Weights of a small transformer language model: 8 heads of 64, MLP 2048 GELU.
MLP neurons of a small language model. Each row is named by its layer, matrix (up: input weights) and neuron, and shows model dimensions 192-255. Each number is 128 + 24 x the weight over its row's rms, rounded and kept within 0 to 255.
After each neuron's rows, "fires after" lists the tokens most often just before its 100 highest values on Wikipedia text that the model never trained on. A number after a token or word is its count.

L2.up249 [140 126 132 119 142 116 138 131 124 105 155 138  59 172 134 138 134 128 137  96 122 180 113 129 147 157 123 150 145 133 150 121 143 157 137  86  85 118 132  89 144 140  95 165 131 141 107 103 169  97 140 185 106 129  76 104 126 138 110 132 107 153 110 113]
fires after: "1" 53

L6.up724 [144 158 114  98 158 133  73 137 158 156 154 136 149 114 116 130 139  81 142 138 129 123 118 144 147 118 139 106 138 125 145 132 130 177 158 139 136 113 137 138 128 137 137 110 159 145 171 154 140 122 113 120 133  94  86 145 135 127 131 107 119  99 105 121]
fires after: "1" 66, "2" 22

L6.up1816 [ 81 161 122 110 113  95 119 131 146 109 114 143 116 137 103 164  82 125 103 116  81 113  95 114 125 118 136 157 120 154 104 129 150 135 111 138 103 124  92  86 136 109 133 143 103 142 115 141 102 125 165 152 104  98 118  51 136 139 154 159  80 159 108 103]
fires after: "0" 35, "1" 25, " d" 4

L6.up1789 [150 145 108 135 145 114 105 145 147 121 132 149 137 102 161 132 130 142 161 148 127 107 129 109 154 158 116 120 111 108 149 151 126 137 157 170 163  96 120 101 132  85 111 117 139 118 150 162 143 120 167 140 133 147  91 149 138 116  99  97 118 123 123 139]
fires after: "1" 19, "." 10, "\n\n" 9, "2" 8, " " 4, " In " 4

L6.up1054 [140 130 157 131 127  94 129 155 135 152 171 145 104 152 166 132 107 151 127 106 173 105 161 122 130 155 120 112 167 108  94 147 121 161 109 131 104 118 140 104 139 133 119 132 117 123  91 121 160 125 149 130 127 132 140 149 119 110 134 147  72 109 133  88]
fires after: "1" 37, "2" 25, "3" 6, "4" 6

L6.up1604 [129 126 153 115 139 119  97 139 123 105 124 118 115 137  68 105 160 120 158  99 116 117 137 129 128 126 124  82 127 124 149 144 130 167 106 134 138 108 113 110 136 136 101 120 157 107 136 143 113 147 103 118 150  85  82 122  98  99 145 165 150 131 124  95]
fires after: "| " 38, "\n" 26, "- •" 5, "1" 5, "–" 5

L6.up283 [124 163 150 113 117 129 128 121  94  95 164 147 129 133 145 103  93  95  94 170 142 134 103  92 102 128 139 161 133 162 139 129 134 121 136 121 137  93 140 128 138 160 132 145 105  50  80 121 144 132 112 152 147 119 123 155 176 145 113 118 122  88  96 119]
fires after: "." 26, " (" 17, "\n\n" 9, " Pr" 4, "\n" 4

L6.up485 [140 135 138 116 101 162 126 177 131 127 132 138 130 119 155  90 179 112 136 109 111 129 150 120 137 102 174 136 128 131 175 111 155 122 153 135 164 122 132  95 141 148 144  84 139 109 119 137 105 122 142 140 153 107  90 118 100 123 131 126 131 118 163 104]
fires after: "." 20, " | " 19, "0" 10, " | — | —" 8, " |" 5

L6.up797 [147 121 153 105 100 124 128 118 106 126 120 113 134  85 142 124 155 157 109  94  97 100 124 104 106 124 155  83 102 164 149 161  87 150 153 133 127 108 121 119 134 107 135 113 115  51 122 107 114 116  99 127 133  74  73  95 141 100 136 133 141 176 148  97]
fires after: "\n" 20, "% |" 14, " |  |" 10, " |" 7, "| " 4

L6.up444 [121 139 138 117 158 129 118 139 127 177 168 111 165 117 191 112 133 114 136 158 180 114 136 115 130 137 122 105 107 129 141 140 124 149 107 121 151 145 159 150 144 114 120 138 146 146 167 118 158 154 130  90 131 137 103 213  94 159 141 123 155 101 117 116]
fires after: "2" 31, "1" 28

L6.up1071 [139 117  98 143 132 163  96 179 117 183 129 125  79 113 155 109 130 121  78 136 131 152  77  95 145 137 136 137 115  81 131 102 141 112 183 147 124 127 154  98 122 139 149 130 150 121 105 126 116 141 154 134 172 101 108 127 104 161 207 118 136 147 137  81]
fires after: " | " 14, " |  | " 13, "1" 10, "0" 10, "; " 7, " |" 7

L6.up1675 [116 167  91 109 100 157 108 128 166 115 139 203 111 140 178  96 137 124 134 129 129  91 100 137 117 115  96 150 125 150 164 159 113 120 127 153 124  86 138 156 134 128 143 116 142 121 162 122 137 151 125 129 132 121 103 155  99 121 115 125 140  99 102 135]
fires after: "1" 42, "2" 15, "." 6, "0" 5, "4" 5, "3" 5

L2.up1414 [104 189 164 112 182 136 100 147 131 115 170 111 104 152 118 140 102 160 139 130  96 136 132 134  93 128 198 123 128 152 136 122 144 117 137 172 119 121 135  77 121 106 123 143 137 129 126 103 153 119 158 132 147 129 123 125 156 150 130 127 133 156 157 107]
fires after: "2" 59, "| " 8, "." 8, "1" 5

L6.up1206 [118 123 121 112 150 138 108 145 124 133 113 151 160 124 152 132  99 165 122 112  71 113 166 114 136 164 126 145 172 119  92 108 152 112 140 137 109 117 113 133 113  68 140 139 110 143 106 119 153 105 136 161 119 156 122 125 144 125 129 121 134 132 102 157]
fires after: "–" 34, " January " 8, "2" 7, "." 5, " age " 4

L2.up740 [123 175 175 142 139 138  73 124 128 146 139 100 106 150 157  92 143 175 131 112 115 127 140 120 138 121 123 128 112 140 135  87 122 138 105 141 178 112 119 119 128 143 105  96 145 110 139 126 141 125 156 111 108 158 134 136 133 123 112 142 112 142 105 122]
fires after: " | " 23, " (" 15, ") | " 8, "," 7, "." 6

L6.up151 [109 113 104 131 156 120  81 156 106 129 137 102 133 151 153  79  80 120 147 153 109 156 152  81 114 121 118 110 148 114 148 115 136 147 109 141 168  94 150 168 113 107  72 119 121  98 122 135 125 167 128 131 133 112 146 186 130 123 123 134 137  98 170 132]
fires after: "." 54, "," 7

L2.up470 [104 141  90  97 142 168 119 158 171 128 137 145 159 142 121  98 135 147 156 156 155 118 115 113 128 116 134 177 130 144 129 123 163  86 151 108 124 138 133 132 146 122 124 143 136 130 123  91 134 127 110 151 135  94 114 183 104 116 152 150 120 100 174 164]
fires after: "1" 35, "2" 17, " | " 12, "–" 10, "," 6